config.yaml
head_dim: 32
max_grad_norm: 0.5
warmup_steps: 200
schedule: "wsd"
max_seq_len: 256
MLP neurons of a small language model. Each row is named by its layer, matrix (down: output weights) and neuron, and shows model dimensions 32-127. Each number is 128 + 32 x the weight over its row's rms, rounded and kept within 0 to 255. Numbers have three digits each.
A block is one neuron, or neurons of one layer that tend to fire together. Before each block is what it responds to, as a language model described it from the Wikipedia text at the highest values.

Description: Short word-internal pieces, often r/ri/l, in the middle of a word split after a first piece like p, co, con, as in p-ri-vate, p-ri-son, Cur-r-ent.
L3.down40:113097121145025136161098109118154091122123135052162150149144078112093151108146110093115092113121149112105132121186158162144146101106165165138070120179075207114193094161131095147124097097108117140113122156086084146142039128155157139087147153133179151116175115189142118131144130122117108100
L3.down330:154128199126074091141121194091112064154136098140169136126223143093136157138170150107136074117145136097168110087171099096137096135118168161121090096121176159152125092144105093131160171128102127137157083151101087075143127166090127147091125075149109137085113143173145137127162088087179152111
L3.down385:115062101112088095113174152124105113190112110082178096125106097151132116180162121127200104146164164116149134047103139114157090154125146127134191188108129124078082099094106090139139166148156192165104094117088072105139125173156066178160117123118131144110161099125102183117081110119090098093
L3.down471:111089117130094133136159128111052099151084176163118085120135091137118106133102179147097131159115151093070179062087139131112105155115141102079098115118098080113185106141104098134126135130123137179144106133166137180146105095168118060172155170143170111161163079139133140123159118084135151152

Description: Word-interior subword pieces in words split into several tokens, strongest on "fe" in pro-fe-ssor/professional and "c" in Pre-c-eded, also ins-te-ad, demons-tra-ted.
L8.down353:096118117102095121190140070137153119112077125154140191119106113122092103106048127019135128129095141098099164133094140111127177165099154156122116167105090131131173160098153125182197102164121123151082112135121194094170161107104166170149124154103136107126111129139159167134120120110136132106

Description: Middle word pieces right after a split-off prefix like in-, con-, ex-, st-, such as in·it·ially, in·vol·ved, con·te·mporain, subst·it·ute.
L6.down34:178106138123123128165072122096119100103185157128090111173089164130131142142169209130123191161090137117145116143143146099134143089140190109122123108077143167119091131099105096173115088137120109146109109086122130058180172155135126134102168088091107125108109165145115133142110083045156083114
L6.down39:142157115174125097185100119195119096118110091142100132115173123144141155173096119074160103119118089122150179171137134130144107093100149245197122082102115109181125146113142147172132137136100130109136167152092188111170149134170118055129126146105107048151134127132109156081123115129128163182
L6.down43:066099169104114131140092149138139123152141164113164186105150103136077113133150141112113126132146140121115064128136082139207167084092101101107145134088172158067085114178156114122131126086138104112148158089151100190108093156147097111169189088151099178120083167136103138064122074086204120130
L6.down50:108161131105159131120145127124129109150207125084092111230150109138037117096115135127081134077168112145164106095127124116123148096100092149124143118147189199081113134156097198095173195123128086099131172189146053177157127148141095108137176108119148111114165064127135109141132141138119107172
L6.down85:101106095081115162146102129132028144048142115121132124145147180110134133059162137148146165135121207146171114118118112114163104084134131093064123138114141109092169136150087059102176212121134133147107164110143091129144094172177118120116126171156135094139108075100150109172119089124112167148
L6.down111:196148062098157116184115181139083128155127157160121110141139130096145136194169121127043065133087070143103086096137138147105114104193141128073104098189076097077096089069180123106137114147107118109162153127142143127146131127131146097145086123153178129143132091163129139141180150160090162117
L6.down115:117044128146120168083084081110119138137132187093114229096121180119136151164113162148127127120075067102105053147159111089168136169100118170154119092139142108130122138157170076178078103121134117182111120140137163153153078140153103152143111120118160080120178133091088171166113164157069156179
L6.down130:091118174078167108125161123088194150185124119135139100108107178147120151097098174135126112135123139115184112127129164134152147168092101094109062104111155122054116083137148097135115163132107156140104118153121133165096147070141100126142106124077109155112159149036118147159130043183145147160
L6.down169:111182113106156201130182106124170125146102117165095180106071110137135197085119158155104135136020119127056123130079148076134113123110144129159202122146091125163165205165135151152162088120113095121139219112095118099089142137119124106125161116130109098138132117123105150074199208193104156107
L6.down173:143183136141095135128150116091117150080146132161054129138117093138134104138140118144126148234095122133102114123203210103059120159137132070124118188134103160134131205104119198142114136119114141124131145101120154131148116119118167154139099140082082124122153118146100134177183064133116139099
L6.down297:122074090142125148076126146100137141168197172081112093110134094106183084154086134161145129092165140107132178127148172131118108103162179102160168089171232107124118142121154095157119083061136161152149093155093148086101113129145116122151164144104081088072157105116119088149125143105123125104
L6.down326:136092137128170155155137135161135115153122143108097112144077131087109100094108113123065166148131173148121105145156129151122163177153117074133115133166172153109149097096145110159146193134136066122155123115157187140115131147133159078100161068126142128121202118086138092165134108097153113078
L6.down387:084052155103119138143047189126075159148106135047107104123165140083133121098098152112098143137105105169194141166134120133144121129097147148172111169154170139127162127106087048112150117120134191149125148163063115107137101172113163156128193141067140111132089111138180119160136145104122117155
L6.down419:102147095158124113191135158084101086102101091104124104151131125189171108122120137152143172114120144190074131145139176127096172149140125075135124131164107127135170073128110101129094100164118129118110144058149112116140146140111101098190123114099179122163193122178170172140120130141081138184
L6.down444:133089077115131169129149158129180115078102163121157152136146182113098081196139107144116111160132175128156093110191178143127123111161150161089118098125166134143207114029145097154069172145118117108146144077137138118077132120089082127067166116189110113110137141109111080127105100141132094069
L6.down449:128077148165111138153100136150099117156172131122131133129169102094120086041160160085180102147121141168136131089124164171125112161074170146134137130134125120145037138076119073088089074156123134081125136155180116159146084140087135124129114110062183139113116120149170111093075205149109142160

Description: Word-piece tokens in the middle of a longer word split into several pieces, such as accompl-ish-ed, ass-et, emp-lo-yment, ambass-ad-or.
L3.down58:164117080088149180168121135133171152172177084112093106134100127101104127076143154114149121146103134128101111101105130137079150179157166164106092151172161087106075138097133149178112102115137177047154155150107113123116125147166171139152060102138211142074091151101110164126153125095120145164
L3.down98:089078114079122139147126163124161101129157105117134131110106119144155088116098146130113108130112140100143098066141108108135078126168118139097109073151137109112158061120131164132166089151149151094084115154137154132078172124132106116163157149095097126105124115203151151064107152197149160172
L3.down438:146106103126135173100077100111128146140130115170161122168143056186164115120146114086124122142161154131153097145120125114108096074179080139128076128165107163170145162142139128150088091146147190132172143090153116182141166098138138111161107058120119157162144134189128107115171190152109153218
L3.down501:139096058076102072130137110140155146192157096086177137122126128127116147129163103163159074123085166098174146108067123071134136149128124172061131152113086173163116165166170131081136156146151175154139117087131122146140128151110107078135147149142155139146133101109162102135154184175111120174

Description: Final pieces of verbs and adverbs that open an evaluative predicate, such as consider-ed, of-ten, remain-ed, wide-ly, plus not, most, and commas ending list or clause items.
L3.down132:192188182065165131149125125146103188132124132143155075136098082158126102070066092113122078089198134137085152057120154071138126109101109123170196101103142120122103160093119125147130140099152155138091148158129134133061096117134132098143143137152168141226143144112179136093112188123200118169
L3.down161:129105126104098094094111140132172123146068114104134146127142170129141128146120206088143063148093200140106109125160145077138105163133091120114179111155130143056134119136200148135143156095125170106114173113146158067153171159072098137154097109100158127093129160131160067197075131171169169115
L3.down172:094086150122163122102103143138112191163106164083076109149123103157118166084117074143114153061171143106128155116123094165088134147092179112087153129080152120131108127116142068165148073119089045154148104107097146139106150121173126097183122097126173152088082134124178165127073120080155102098
L3.down329:099152146141142111118185139205143150125162176126180092110099041161127116109161180139083111100186109117163101097136145094090116160107143135094087146097164172138080077070103155145166144107194115116073102126143160107125172133103101149088151153082151123143113094116100119134066188102142128121

Description: Pipe separators between column names in Markdown-style table header rows (Year | Venue, No. | Pos), and the second line break of a blank line between paragraphs or before headings.
L6.down38:134094105109134114144112115180122149165132153108114076135097110181109142107140115129111125140121098165111118158151133141128143171151061145144077164124164124201086162087220071174149136166162138158099048112134109100146168114159146120106141155140103100129161097125145113087044123166221070162
L6.down92:114124137123150131070110175078079106112149137191117139118093122134167094117153123160098086154081083107169199133085171186172119088194113160133126102132137143079102147154171103164159177120121090019154126068105134138159154161193151155170162110092163129148155155182164082114115096128128120079
L6.down128:150191134098100132143131136148106147131129138110088126182100151122126076094224142067110143111123184172153183140123137201131105114097101162150149194124135148090119144131158111140110113167117092101165112113107136146130185127109088119131113090098095171117089090163114121113108117157128150105
L6.down137:117109142116112126115133100131137169171115107175121133125126142188182137135210137156129136054152047100171152137164172145122136094160093139173149158138145160066168132117114133108112100122160167136167129165105050096159158096139106074109142158103157131085137122154159104131134167157070091139
L6.down138:133190135103075127116138133145140166131167143184152153206145117152156078081209066091123190147135142150109146147110158151108086110176153143124161182167057141095156121132141140122159173047081105138145130077108097184137168094175088105102122052185131160080144127095100130141071087105151149136
L6.down149:100131108065132149133077141108162124146200148162107120086134163173106062074135084162107161167137103203140181103148154125118157124138093094122164083153084167137148147151134134163123148097171153089161086129093087150152085141136096155100178096048108154145085104143110092143145152121086054148
L6.down177:122088188146094055133146078131133132133142125139139120145098170145156120087202148096072127168126172117158115091154160145119114131148167200117154060071140113117072111067114139094116137122124141150151151088120093103121161169110095131154160073122144093113176102077154120099099099140140131175
L6.down184:123149132121174131156080175148151078097088193204124154095088104150083125083155132176094097101137108146167194126104134131158103132145095170142129094093082160114088164135144177196102183090130135145149125053133148120137158153132049130159152126107170102143144135151149140164149116107126144152
L6.down254:143143099079163158140083133128131118164155172166098096127126178147094178127103160141102068204120138141137033118145112105179114118126141117146111164088124112138163195144137097120106143113194099107140134110067121146136126128135117187204162159113103120175164126144091152128089147176079126114
L6.down280:084129153143119152118122107139069108125085186145064186135122149150138178109155138151153165121166116112158142126117098195167125108141093161065154116199075093128124166163099141107124146100203069104137110072092090075112098127100128099179154088086134105075168121132080156139154131138120124168
L6.down291:081145120154165202194113125156147109104121122148110120101099106145160110103140171115160118150163130146140162117130197139199109092148145120151142122087117136139178150130121176121137145074116189044145104117135102118205102064154085118139113162112123117122163159117113072146115098070163091125
L6.down294:111159097134127122180101150189111172112177145096125133165127113125152097127203168119065145123112130177143155095111136173112112090134143163103165190110093142093165119151118101124116172118102152085177140123073134125161113092068090116113083054133088150156220093146053107128115124150124102159
L6.down317:100153157073140153143175154174115095037119086082121145121161078130093108156099124093163113165140107194176174162101138149132071130111098102113132186197079137064132103124117046128165101147143098119212136107129153156133147162125133107124071117090147157117078124173123139173082091130033177138
L6.down335:107060112134119080139114162133091121159092096170141150171128116125111153145204145103142168077207072091142133113159130142123138128123107166106093123136146091125196105103169145134130101098179117065171186102173122126157094153072144114141104118068127138155108119112140119140174149177155159080
L6.down364:142121143129062156133158157084087111178100161092117229163123158123071089166114102126100130135237100117132123140154105133133109147118103139107144136149122084092115093152120118142111079144117130044152109152105113169185104114126115109129146073074144123120175127102093186122119082178151137150
L6.down378:128123160111090149169141085060161127080126143119107093150140164081103153145171115082122137123112205197165132161129139098145152148179133099200163138136110128098073123123116170109129056095142105090216100089120070086066133110097139145131118106138109173134142121101144137136089083077141135101

Description: Tokens beginning or continuing a person's first name or initial right before a surname, e.g. William Bouguereau, Jer-ome, R. de Boer.
L8.down412:147098132137106156191087154160113134121181135181155143085032012064138167137100114119155098107120128026108164144146117094114135134118147141132111087145185081173086152133120132107132172121144122106092102178144088144129102140117116160154098187104193082152116079147170122121074113138108137096

Description: Fires on "of" linking a noun to what follows, strongest in place phrases like city of, village of, east of; also colons after field labels.
L3.down140:160119099106163135133138195067123145130157175123170118149101170105125138158062115150125084079144171058122125128095081103136103156127115127134079125119121069102094173092100131069144132184181129094169152043110113176171102148104186147159141187111136127162224157135104184124130142153140139111
L3.down433:132121152101193160125057140129096097134090164113129128105134117152124142108130135104089121085101089092101158198090180050068111121128141109156109107120121157210132150191116073119090138123133109080129137102144112093124150122134098180133105135153161135083120176089162149163171127177182134125
L3.down479:106181153078104118084097095139224140093090142132126094100077156118088084055139146157120156114166114121090130125172122132111099138193154087084161182150180103139145077130097130147134097136135143090131074136159118111192135091073137184142147143148116077161099118109112114128122168146089180143
L3.down507:131096125139098118118078116109056122106126041106107158095149134168148178070120145106151142092174108112136094179179087125142100155084134121112131153134069134158118031086013107138150119122122119136101145156145140131099121159151128099093138167117146098158133130104134150116148150136177151180

Description: Second line break of a blank line between Wikipedia paragraphs or before section headings, e.g. after a sentence before ==History== or "In 1824"; rarely mid-word pieces.
L3.down19:102125138164166174153078152123173182093073123115140110120061073151139106092144163108126133125146147166187176141136168126135146157128127160087117132145086137107154072119185162148119176085063187116101187070154123098118121122162154087160088141138105173141143177153177127151138136141150062157
L3.down244:089116129042089138138109169136086097148079197185124109136128189157115080128120117186097087136137147179106153101129152164110120137141118126138059149150102143089118049142159127108161148103122131091179145093081108101162146182110118147149140148184125098167118124100120118124156128153125147082
L3.down261:047149164141121142129110201166179111098109187152122078139123171157169137124152182130130153066133158147132084104098123081126109158128120124202095066114102189174131204086112161121099203100140103151158094092147144081190161041170120143124100132130111079108109108080135151196099188096160186146
L3.down465:131128106128124144202117081136139043098113147147109063081098138120170161128170082165110116090125114115092123180173170138188129149141157107165091192173097130115107110104175160091104165157116105064102134114132105096118172177115138090161141103101168134139057108160174120158179093144131099128

Description: Periods after middle initials and abbreviations inside names (P., E., St., U.S.), plus mid-word pieces of proper names like Gle-n-avon, L-y-nott.
L3.down44:141123118176194165168091126136086098148169141148157125116085123120111144180134157078127104111083118177139125173131156123187188098140147103134159166188129161099129119105102131104100106139098082104130110171099180125047214057137156084156072109051137110120166134162118105110081094170120163144
L3.down185:159086128197083152098169086043140151179174117142209151127102177153158134114155137059079102169161138102103082085184120167109080139146139162126113121107153109126131104119123116107142113154061121141086118128145140194152137146068141133167155097113100183111079146150123127160143127128145110111
L3.down204:097044136162119177177125073118110078142175143106120146124143185108168158159111129147097071117146095088140085132149117142117071140104147143121125119162092166087174105129111108175081164163141118116161125069095187131117137117184098123091147171075140160196152143116148128147131132150129110152
L3.down325:168118065181104136128165076122151120124114060139121084172066170130066076143117117104166098156124113089167171122144115104194150104113118170145082110167153161123133121144176118087144151201134176104149196116117148128089090065135092144111142095153090147172113140075154136157104152096128089132

Description: Word-piece fragments that complete a verb or noun stem just before a suffix follows, such as Gover-n-ment, happ-en-ed, appear-ed, re-port-s.
L8.down167:134032143104098168133117076092153175110076135197063121155116125136110114083194113115182042152153154115132146170073169118112175115102163130142151120089102113133156081103105155095138139156150124099172196159138132161122144115171089086094171121141151161110170119090158100188195109144149153148

Description: Main past-tense verbs or their -ed endings right after a named subject in biographical and historical narration, such as commanded, found, married, participated.
L8.down59:141144076155148109134136135123138094163153171207111166192133168088064156156089110160147124169143160123133092121100123113141118144109140180161193106135152150117145127119116101188104159144156101120135135106161107043167123170131120138071086098091112161128143119143134101156114141080085124136

Description: Final token of a word that takes a following noun phrase, strongest on "Following" opening a sentence, plus "of" after nouns like arrival, introduction, advent, and verb endings (adopted, using, describes).
L6.down40:129178070078160177118103099139119125165040149152108077096131134134114151145149147139154128150176110130134132162110125209121101096100105194071152117093115121091126084140130091116123083192155150134106187120075158128085128143131142080131176127094142158138075127096145126097104161097143136116
L6.down60:046124150114150128165095163137162098150125161071072150122159152134138091118138163103106156109112110112115138129169136063129123134174108121102186106128168051156118159119091118147108067083146129094115110125148102150142186138142128076139188145134101101119090144187141090071098154128144074158
L6.down78:103232126139147154116137124174133073122140153147147092092106103126180142070086082164161121114199109087172143073132107152056075131141105144130101082102081155130156113122101091198109102143089161112070151139060165123115108176090132148114132187126113127122104133162110116117128143096095175184
L6.down108:158142191135170117135169152160086110120070125100085052159133116155150049122111107156093145067139145168113149093113098153103115105184088134135096113135167125120121138163153124152182113143172120166160166133185133095147097144079141140240125133084109146129099127147183128033126124143107152189
L6.down118:104142131077142149140205102123118144114056126100157124081091181118152128119115169106116108106138113140106086164147135128100143082164135135109167197056162191130121111135107113071113145107120142098145105084141061123070145148101137073136145150180139114093105087120145140068200110152158152131
L6.down145:146144084145165136146158123129123132165100096170160120106134127095092150073147158168085106172122139157091099127134140127081167126094171152152143152113149230126164084131086138037185117133129067144116163082060151105119125127128121096108129144129195141114171113124094102144128124141138129126
L6.down172:146093095202121124154102181114105121079153170091119141119134148188122103041089118091125151070134130123116094163101109077076144087147092134133159155125189139093147120091139062122143113112083178133087199100114137130080119146154129092178084140157151148161171118172143159113097113165113138125
L6.down186:164106084129033066064137167084108153153116133133165210104092154122107116130156181113089108159088143115101104184184121146110088152101130126156115188069060094151072142095174142141130198140157106173134126155105111156154149121092107119156151091121156127151137147159069143100098070126127163159
L6.down197:141123123103236130138169150144115073161139162167099159146059158094050106162101107185127114157151104115131100130159163126184093100088072144121177122158125171091107060148097107102133152146112114154118123102129116074169135165090048152118164092063153100180113104132140106098125158129106189103
L6.down241:170152117176098201049113114111129125114107151176170151037113102172156150152096165180113073141101068093145113131137165145158096118106093096060175159092124161162115052143075112153078160167069145108127145117150192083142103122139089142128125137077136112123077130107140110110116132143173128177
L6.down243:150112143170157124096081079128168127114158166169145132068139126179196135150094160109122180145122105121150188149124136112167105106083131137161158135095106101101094148164100124122107096183154121107190094122124036121128125154138066175108137125082083146061109124144111070142121133146106150158
L6.down287:133152159100147170000125104099123167126175175198184124168066135187126135100118122198138109141135119061161121130136110046120107149133170108155083136109204148187147147117116134122112181152184122097131110128129123142132141121152044136157162123134131113097168101121098135134088123075158139141
L6.down365:062137135163078172170157139155084159159074070081155164159147090089169112091136147187141111152141156133080192102182133120152120129131174153147131146124156109119129147073116115129125117105111146129142135109003186110123090152152067150065201122179145115106175105155148121125177128129127108129
L6.down375:083108058111139138160154139174169134076126144115120122193165128123158144106153153141190121082147084118114197134131137061130127143091150065130114131107139142103168104150154098158118136089127184158116174166092170145163169154135091114101098106125071106169136151119058093173213044098136173050
L6.down413:147121135112176114207135107127147154185092182142180139053132069087174152123087162140111152137103110122072118091085138133087138120088122127089115193143082078136112116100157128058053133169148141162115159137098100099097119095188167140158133163150128142133118105137071119181163144132112170152
L6.down425:103113126155119098132136156189098074134110112125095095104213122146133089174127121067118187156192138170160145116112145110151150085092144146175098101182129154091144140125119086099131096069145141126158142149145146164158101136102195143133039126112113119068138123082132096076155122173134145162

Description: Fires on the second line break of a blank line before a new paragraph or == heading, and on "ri" in w-ri-ting/written, plus other mid-word pieces (ca-us-es).
L8.down371:134136144075146136165141113135124089157123086083132130112106094115102102147200108160144141100136142164074112131196123094076150162113170068067087106173155108110163107162125129109116144077176122176097120184151155107124119070194150144125163173164130139133078071063116090147090119123082151122

Description: The final word piece of a given name broken into tokens, just before a surname, as in Andre-w, Dani-el, Jim-my, or an initial's period (A.).
L6.down42:138106129064201129147074144122128140121167157152106125076090155133159119165085164182112133113159152113110120051121099166145145138187116097077127072120135095152091078113115112083056099141119139136141122170131116186121135116110141140103117127177124136080171079128147191150109177137070179111
L6.down71:164081130155130130132099126063114141185147197089170143167109078107090120120156109130136061147145143092059128137125098092120125147138147138143130126105191157122114148133099152103147099147079091118123115134192150149159136167118086142129186166087148144150109160155120171205088115097130127087
L6.down103:055099161144067137205078114132144145107164147161132135117192118116124091145061158133124099168078110156130119153104125092109125129115077165132117162130127152106122166102148194125144143076071118139156152108122086126186166133127104126103143122092140132125104114101139137120122105013141105167
L6.down131:093168090114127119158151136120091221135130145196115070129102087112103078175104106198170101151127167183151126150072164141101114175137148144128167153106132135131112123104169167105155191088108081214120111135104118191163119146140128140129108120127123074085172108038140141088105154099111124124
L6.down166:147122166114157163103107098070135118140130152094167103116110101170081154098109161147169149095127074124110104120130110097185140116137088165101109165144092144130131149136146148176162205119095075107150130092185126112073128056122096147114136140146072110144164140135149165207102075158145102121
L6.down229:108177129139104145133100138114167135134151112140118072135156148115142078156144101072120143140121147106114068183126112143119120123130197149106132133174128098107169169081103138141065134168120183105092140127106147125154167066141177136106145121118113117071066103124178106183143069181111122202
L6.down302:079148145141153120131119119119111198121144095119156167133148139131128126133113094086112158102104173158124140209125120039150137091097173127127065127156182198092143158147168094070133098052163177123087172217122116076071081083204129153135089129160133088163102084137124127143101145109181080148
L6.down304:170173151160163157122117059108139144119083113058131122089097121128083156113143101161143087115185133108116142143127130126128090133087098119107107090095153167112079187134148132111132150146049116169130157125035192169148143168109126108162179121039172143165116133117054143153116112109152075074
L6.down431:147044156110170099114104079133123104085113167074199121111135062161141052126110126111135185098122106110158136109094156152095141159142132142099186147133182110149107138076130111105177115132125131064117134131149152139120204141072114127073163140113170097117130115081126148126156125122120079131
L6.down440:160108177154080096118122103133087157154099120155136154130117119115089167100179161093146129119157190086103150104173146143140140140142131181144150147085125141107116151110045146099129156127096143187068154127101093072176121143133126110087164144136120104085120110053106130121118145165124135115
L6.down443:172106091134103181144157094116064130135083114153132147084085093124099113103137084148112072159203126167109116080129123132075122128102115148106172146107104152128095120118178104077098142182104134151121157028148154139057150173124114173167163160110101112143180163145116142160154141131138133191
L6.down454:176123127062161082076077170155160161168105116160104085076075157130110138148125141136187114108116097107115158128175070160140090153159059108118104116100149130134125136142118155103145099140102090104185143164136135126137128128163171173138095182094117142167047133128124132155068088165145109131
L6.down481:138130106150106132147087103148133120150141134120157172075099092112125077035174116217076147139105164099148133139102099123107076125065107129103174138077221073153110162105148088174119157209117145150161145151174114075104120111095068166141118119152155123118103136134141142147101067136137101090
L6.down497:192119098188133060116110121065134118181125192140111133150099071138118140098103193115163087144146170138097167145185114101096168089097114147122155137124143137109058135097125167095110095159076124168136140119186129101132181185185167105124087135125061156137088101157063147145100068137122145073
L6.down501:152113122103114096121106158194041096153175078155118178151117109184080159116091109139165141124180117082126106136062049155114167144126103135151128090135146095114054162177107188098180122121136111121149177092091107141164171137116108099109133119077165156132085078086113158131186120142101159120
L6.down504:105078142106143163129124193140181147156206106113130128102169123078101160149086144145124085146087181081086115124139111111161126078114129125149143133135141194124138153083124106112073120184161171111137155165162112138159115142089127131131121160117157158125177121126203113151109111090098135113

Description: Relative pronouns, the complementizer "that", demonstratives, "However", and commas after introductory phrases, marking where a new clause starts, e.g. "whom", "which", "despite this", "In 1965,".
L8.down93:051122128115183156084108121092160135132121111065133056169111184151123122091128105146189131071146109140162102103137070175177137134119092181156143144151120117099147119104187208120074114144116091043092164094122109122133121144189105103126162121092094094124154172197067162158131159119144190145

Description: Word pieces in the middle of multi-token words, above all "duc" in reduce/reduction (re-duc-ed), also "at", "vi", "av", "ic".
L6.down14:116122089162121116147132080071119106117119123153154154145164159110139100139187142107118127112123169124114142156157148105109168128096186123138145111157119149102106146060149186154148085100157155137079182112098161077122119185153117129153199156066165147109209121070173068119137152076159116154
L6.down95:066068063095094126154115122113174126156131099078106117127131159175160128108151168061112158087114136104073096099088178163044145106156129126164136163202098082147088090133140127163105107137134118120070110112160126161158174187112181122159108053134152169133161123126133092131104157147176117143
L6.down96:123115145115146132142199131130109151136151094132138103156106163154124139129135143092136070125105104124106049147073135164135135133156097096094163131116134092081117181106099138139151178114083096092124168134137143120175150186142103210140132093103164184148171162096124183153112074095117094162
L6.down105:063147147125203140075115103121032045128108106115122137164209152131107128120150200088124115145174148161117168097092095162176144122168103126191112099123173175128142186118137150127134077126159127096136121185053153097140112143161072120142126095087076152145095109153169110132084161182137117121
L6.down140:119197142189151076146164162103173123183048120155158122152135160137065126101110121115154133081147132138092102113147087135125085093163095094162153171100142210100130064163131089119105185144154130142125151116142087098149129072097138145151125056099113085116125158143062121146141084084129176138
L6.down164:087121073103086139106115146115148149137119143207187088121150069136134123133136146140158147136144138067153159123121174157145153170084077110134142168169163150076167122153136138127099148200097107102125113126111108076158190096107112142147150126120116167071100114131082166128114115126101156128
L6.down180:102085166133155145139142128116151126131116128125118108135128158179117119163104134114068154121079178112101108138157107160093136072070166125104101117098157189122143115149119137122098121119136102107126094160104112078162054149151114141134174197171156126106099130131134157095136104098149097208
L6.down181:113097125090071136129191148101167106149115188186122132130169092142106127170128116152082121134184130130172105085112171069088129097107117088097108127191104157087106073091094106069062098143103153106091185108144133106154123154180095066097133141117150156086091134152127102125147154127177127128
L6.down194:104179179108122105132137130142109167158144093122103107094169044102188128075162124088123107078123141125137122123107144105121182179192117134166106164057142193145149162138120117186099159163119141113095138106138138158141139149116121114066063166155114127085159089120115146134142071139130123104
L6.down196:100134129136106120133191095096162132125124118180131195120145156168181159144169111193143110098114100095111112082104143081133071156104101158094076103142086142194138153109127151121133131134090158143135132071082123115058130098178114089104131146205137135127164157093139084157155210116165048139
L6.down206:095067154126167129165125194136132105139101169113132110176131101117157134081143104132127120099076174110114100203085147144180091180203150132142129143100118196146155075150154109155131082115047119120091075120081126060101197135131143133134108086121162137095109144132086116149167106094114185121
L6.down227:109130146196184126076138111103124152117108126178146167136126134089163123130105165062110145101187159113142149142064148169111164117095121137116146143150067131107080126064045124119112150130135118121149100149118103133148094131112117197164163119176122149210142134190115072118124148130140101149
L6.down402:133111152056202155115134171126121117115107184084130093196194144167129080143135125114149161121196118135128087061110135117084144156125215128106135111165166112161111158161101084158108073134153099150107132139080151123110126155143148120161119114114125165125107117096074115126134167139116148170
L6.down452:137097153087099105142145148104113203134150144107082095186175122147082104143147105158118111155130129093130123053248120105160131157101120091111121116116139148125124131110078137143112119119141118094165145174144126095175129081149060118149111167156149084149182134148137115102161133132109125143
L6.down476:139116117116106159108141050172127158140138163139112142156115176160079109173133119143147070164116150102130086101126204163134102098104151098157117065119144156181145157071161180192123045129088090124132156092127123096106087108125164133199152085126140126141159115161086134084089179119203113119
L6.down502:140081109107116132125135130098133136131123165117125155122149084128133179147100118088092155081154187126166145109185129094041119173076121090139110098148087161195092123118092154072159133066165109111130163153170140087120115134126103064173105179093175123150182155161125095078160137154142138096

Description: Fires on the token just before a new clause's subject: "that" after reporting verbs (stated that, it was reported that), and the comma after introductory phrases (In 1997, However,).
L6.down26:110201108137113195057131101106100133155014182162118111120110182101056133140142163107107116122072177094118200139095176146147132110099116097109156128127120138133136149138092168169119105158161119117099093119118157103130179124170147166158129120157105183126096144084141131112077150149137108148
L6.down36:163116114193128138113065157163159173161147134134169153124127116099131118121098149105139162090120112159199078148096126129133116153066104114086128203142184105086137078050108131104132157119133108117124150149094130063216105082178048126128181125128111156157140134095186107140128158159097139098
L6.down58:097133152152184170177115126126158115085128162126151076186183160171140073133155137069175102067143109095182146181147141102118098208109189122062123177165121130113125116131096100084120122137156161088122125147125131102086109128159097141122164154124122129129143095095068135193095088164102155086
L6.down83:132128153131204128123136068164134086165138083157128167140134101154108136115109126132146078113116073124155136180149146155185113111113117088120119157084138173109162131114141147112116105169118152088147049144134148113120081126112125154143080162135192104078116135098102132190169066200084138146
L6.down87:116161108130188110144169132115148112152122172083143098137098097106076123080130126097109114107132114165148172102115145124121138140070101106113102165167159118118192143088112174171135126160121197123120088127072088149124095160140095105160135102126122107092112123165138078161102137159118144178
L6.down88:085110095147186193159144188110074136158138136191090161092115153173157118129102156115063124098104097114103184150129090113144104104111090133139089161132140135154196191174112123172099169145117127112185099193088116125145112138106140138094147083107166084156180142127139141184154130114145133102
L6.down112:097160085094131147092118111134121126162125124188122133108151104208125074149123135119190118143098129118202150092126121131091109106102167091092102123195122187163113139130131054118120156106132136098113137081072159115116018117110082103137104106125133108117151157204137091124109132109152132143
L6.down119:165189064052075089123134174206117163160117145160161073137145167141193143122229105117134130098100137109170089100140160133149115119165093139156052140153170123145108155101115149121148203115085087108110125142100140131149120116117149164125186135109149099057102170090107056105123110145138128105
L6.down126:102110153131115137203098182096110063131089160157080081203156129075111105074140119128127078122179135090154156153117150151163092139156121086130111085110119143127138108129118104161127174076064189138129154153091128135133076148181150160145144081089101180123174133080100109082114095066188112138
L6.down147:085145172174025149128070158107135133176140077179154145125116109122118142154113147194137117110104096055154137120146070123119162195050097100137119129100117140119132137065138107130177169120127150120069127124100097076137105066135144144134170169163141128096133179095160144099134109123146129146
L6.down205:120094075059145100125092210108169098158214114110116100059154119157131069111181094144132114175076142099131204095130109140130100154166154130109095150118146135160126096103162126081139082136153093124148116135106164183149136090149087140109124149140149174140156135102126173146111133159118189064
L6.down336:078148055131154170078106160126114094112134125123093129187121127146152092124124147142170112089159140184167137091144163078136104167111148148144111135152125143093126085092127168133117062173140108138132112120105121093166149150155134152099147138068145090053085141154132097114134121099096199128
L6.down361:065113106144168111101176076162100097113068065147119138166080085149134117146133094189096143173080146088149149119033124117117144131083134120131191164139148144112107130118081149101133096172104145108106142145141144159176152125083080175099136107101165091100138145135118137166169121132131086143
L6.down403:114101117081190099111101089140162137123163181096138134097157192145109138124165102073095128142174100119166173089070108094144127131108114129159186131135168097141101085140152120175129066152131141132207116086061164160150098145173137151130135115098123098174090095104134067144098116144156146125
L6.down437:156152147095113155162156171149121122153109146116121095149159147047131142139158156131126085083122115084123148102094127122032163111143181119080117111163156181132104126134162108116191106120105161144140132157068126122136061160134196141058129114183154103082183142110090082079150168105123065170
L6.down470:082150189023116177145160127146148161138149132123154106159134154195167132138102103152122122115140123096072103050114142069132080206093118111135111152113122135154137119101069219165117136139132128105135187077073165099074120143128158101119140105110087127117148162115141167163142169118100127180